{
  "hidden_size": 384,
  "norm_place": "pre",
  "positions": "alibi",
  "bias": "all",
  "tie_word_embeddings": true,
  "parallel_block": false,
  "beta2": 0.95,
  "dataset": "wikipedia_en"
}
MLP neurons of a small language model. Each row is named by its layer, matrix (down: output weights) and neuron, and shows model dimensions 256-383. Each number is 128 + 24 x the weight over its row's rms, rounded and kept within 0 to 255. Numbers have three digits each.
A block is one neuron, or neurons of one layer that tend to fire together. Before each block is what it responds to, as a language model described it from the Wikipedia text at the highest values.

Responds to: Final digit of numbers
L3.down224:136130123112131124133178125082131121115095118144137142149147121151107146114098141119139146131116133125136083104111117129131140176131126101130139084122140122126141135154128117146093119083100123152101095122113120155136191115127132109172050142172100123112149117128106154134121135156116113155145139069188102176096154147120141105126122137109146101161092131124135136104128064112145140150139
L3.down300:144135128114110119120136148118106144130080139108162127119200138109100132141085132120102102155106150143145124136119112121119161143103156145151138153150109157157141152124128132137154169118095129154125087106108102147155130079130104140151091136122132154153122119154098098136131166127126123131149111109134132179161123134127115147111129168122138093126101146133113145084112101128121129145117
L3.down313:150143125119124127118159096111117093157069082091133097105134111107098162108103109095131130107131105161119156127143121127159139155108152146109115165119137109118138158169134096123098124151144124160154106093109141125125132116107109101118096146139088126147138151157136139135162143127146143145172119119120122170085132108110128157109098152145103103138129122179136107100175115081114110159124
L3.down1064:137143137156140093110144147142087111156083102103152135124132131109095105158092128118130122076134131145128175145116159112156107132128124141172181153134125120158132122130118124116112138107107048141135122123124117100145129112129116104141119138128112126131125106116105115146160157042134160095148136103165113159158124126092116151136125123110135107121133133169108135116109120129156131135139

Responds to: Word-initial N fragments
L3.down142:141124170160117105090137115110144136053121092122163146150112154142122129144132112138175109148107179141105138141145093135099156139142165134102130179095153148127163096144108107155142116102129174121166106142176110151092142096090134173122105114174136169144156115101111151137112124108141127143164126077134131133102179156079133147086163132110131150145129143132123119126139080124116125149148
L3.down528:110144125158160095133149125132121119085157152124150134130130136114098147134112144115101128187129147174130139160129059105154118110098137114113119135175120109141121110090102085138110123127143121109094144176174146111115092089154092108129164082165086125142156150109155101107089106169143119154109127150151093073124153127117123108137124129112147144141135142147118110113146102148120127211144
L3.down695:119113162079132149118116127124202150129158114122136107157108125157147096118131102101117120077187136115144175121120181129124111140149091123124106100115097114082147100112127114151168161121093167128135138178101107088128154114109094110148130082187152175143103163118180113135144094130147111127137155146123117104130157127072144110138107134086099181111129135127140116141115141122144123096159
L3.down882:092117123099116124146135158134148146106149096109142164151128092089130165065122158146144111147134138130146152125170126189163080139083112120123138093146116128116148113118129141110151143153102116127067160140151116144107137092164078139147134070110134144127119121097099116144124124148147139123097149086127105124112131168114093116152119105128102194128113110123152109123137142092137077106137

Responds to: Multi-digit number endings
L7.down285:116111134143132122102120125104078109124143132138152123117096141127146132136093132124071153144149162135149114126132111124139162153128149115148131118153166125104136132125111126100116129136153176149167136083095144150159091152105138103134164143109111100147142102113135113164159105112113073135145140139123144113062087082098143142086115116118109137109163119093157111141151156135149124140163
L7.down605:112074128105118127127161160117109113107154146112179091137103144173131124094124095134081155105149151163109150134132051111125141156067123124138137154140108105146114137145125133143122136146141105154175102136154154098127135107116120071130112133130128133110110100135116157097133101109086137108128161114160096160123115122107143084116092141095142127141095129153129136166102097135164114146139

Responds to: Final digit of numbers
L4.down32:115121089140123109112135133098164129124136152107133099157148154095121189095122128083111140154087127069193123100151114119110117113135139090086135086127115107155133100090133121105097120140112127143086132100124158170133097112122127162143127117116103163138118130172141112153132120085121090149125103127113088173147140152143140132174104143136176107096128142124183133151094126142145180099151
L4.down53:144154127111112098134102112078106134124077138126131110158142136125118164120103092094133118113163149090135137129152131125131162126134143147122098115139115093117133105111138148133168114147102101137129140105156144123100154124151129105141120150135149143124117141159127133150149153155114113149160118119145112191127104121149149130138034182102125136114092157125171138104151127120145100125136
L4.down110:152150118107121084168132123106126098084079150126113068141129115093122123144123113133132160110115090106127178125100135095111140152114155108149109088084150140151149102108150154127137149119110095178109110126122158122118127104142105175141122171160145154140119102143092128115159134096139099134132136116113083161141134122148124160146090134119122142123121134127171119128126178119126126108167
L4.down231:155128140139110117148121127106135109146100111128135117169116145110166163124105085092144163157114135108107094118144127123137131162134128121152128142157121116147132134130126141157142080128162115144141096091150102168120105107129134132126129131133106165125152152163106139130150120094124123122148106107094132152144133147106148135149102143072158161098094155143185128120126100128122104119139
L4.down430:132121144148202096106122132133086191154052151144130100122149130072125130107133175105086119098100138125123186164126097099151170139153134099150103123135096113117114120139110117126125158119074118111111095124121131171124116117105121100136118135107159165103125178114124126137110122116118118117162119142109110135144127150118102108115050183112135133096133130148123122078080183100129150123129
L4.down642:154105135137101127123160108139131111128127101098144087133126119146143140117056142117153133122101105134133110183142102117113136130121101164128114135138130141140124145121170103140133145121163078176170125104136101148155108110146149133134092124159078121121118103165107122146128163132090136105147100091138159161146141164119129133153139147113186138136124120156146103074138145157141143111138
L4.down690:159106130159135101112128124145123138114116112121132105150118122105120119165153128165181182088124099104102151138132084118145136152148183106134140109130088162133118127133162129130150123105092139125073150118145083164139152136146119153133139123110107153140113134085137148152142095095140118136162129098161052173121126122113092096111116159117117127124132120143088136127116154090113114114091
L4.down1055:156137089154113086096111102145128143141117120121079134093133123127104154128126102100166141177138152095143105163170083163143101117090199137141138108147130093144156113115175155141098120123171108157137133094148101156141103120124120152135108122143117156165100152141112107116144119134097104126142131124100150147139156145137162134132117179109109129091166170141115098122128104113103139134157

Responds to: Year-range dashes
L7.down686:158149147097131109153137109144085133158160155162111131108129105119124144131152130123150157146110147169122096150122119116109128125123099159120127103120128105156129148111138107150100098115163136117134086155108127152083175103092132084179114115097147178128140117114121157129095092172144085142113114151115143143104155111164159109108144133180128149143109142123157131138129121183117169131150
L7.down991:095143148102161097159083106123114152146086135104152144124140117127149118133115110110131134133120152151148147123122145147104145185187131109137115085088134092128128126137115139105109150145104159106155136143095126132127116103090139135177126140121152119156150126120148125131127128147127104126121142118132158162127109146164122141145113107165160129104166151104140110124113143150089115154103

Responds to: Quantity and proportion words
L4.down21:122130085098131118145171123132112125087124090137114103091099134146102159122143135135094101137160118134130093124119127106115096161122105126112170076114106158127085158156133132139108183123139152125155129127113142111130137152147135147174108092132132105147069120165136149069151137074123103108112088132120072124178171122137124141161097140139124126131138127158098090108092105102171120115155
L4.down59:145120073139181106128161129126110132151149149107100141126119110095108168132158113143163134115165103135155134078138133139156122128153128113110131137194092145154144097154131136088125170068127143166122141086165106086122138167168094153167123109112159152123148136125111093178126156128111155100111120124133122131119120123146137097129100110100108119151117137143145149125110157087088078098102
L4.down227:168155098131137114125155178151130084073157114130152134152109130108104133128124119108128126172116123128169143106144107140154101148120109111136142163143094107149127117146118180132129137122127113140131095089145117153136111129104154117141075172167140130136133149167123139140162107111142174095096122148116177121118087131104143112155119138152163141116099114129110154137136131084143110145123
L4.down258:107130097129106169139129154128079137113181122141100115111076106127098156146166097132124112133147106137122176123158107127137148106162136152110135160132071133159138135131135133117111126090116107140124105136160110111114138142125120125127112132160056120160101092154065118094140168168122092108105151120112130083164117127076149133167153113138114117169164157124117126105132116097160115152099
L4.down550:125109169147118114151128153156129139122153139125127174114140161102107117160145108112098107151134125079160075101125171128094149129134115106114104124174113133146119129123106102138144090189133180112117135112105133154171109127109131129143173127096100098093137169105160138113090067128133152105097160156102134134139118101147165123104128116111191115113093121188095123141135117163141149143082
L4.down687:151124104121118106124147162114126160099126136118151097104106136168096137093132130119153169106137142131157133095142107113122144132129168137138130108136135125140141183138132138118124163089123144100112077114132072086110158140118161119114092130174145188130102136111165132128137155107133137161121076130182088182149118154107117115126129128155137143070100115112135119095141147133124088154139
L4.down827:141157086156120124111161152117145139077114097138098127145138144100156127111138160177104109079116129108087158152094141102146151087116136089140129095143090084122135088117135129126144140097108119138147163138150156149133119102104122124144158119139144183121113100132119123148172132089106123109130111102160107149158129076086146149149101098139139144147157142150135148133151138133140107090116
L4.down936:115163135127115124119120093093154152118127159143117141167107142105149105116124165125149150106200150131080121151147099078095099114182090109103148141136125099135134146152149125135111100137099134113142098122113100122098153154163075131145130084138128119136109094101154090127118127099138123114098113130138123115169153123140115088124162117129119148145118127092115121120142124096146095129093

Responds to: Formulaic template continuations
L7.down28:134136115110099125109063123105133170157135137132141160141128120131146137129112107133109097131129122100142119141170171096104138092117134146176134122148140127135163116133153144125152141153130115170148097123108084119118133071104098137105136109131107108127113122107158139146145135130104111121107082163100154138126080126121133111139134107132092089117145106132116166114104090117142110139103
L7.down617:160126116123099135092128080103115174119138162108125140130124131119130134169144129101121140146096138146130113107100138103132145118165144107146107097087122150107138092151125136135144144142088124134097125152123111148163115096112141134159133152157106169149117100109129153085113109115113092137118127127111161129149141110157172132145155101117142172128105149118099126144121156091117137143120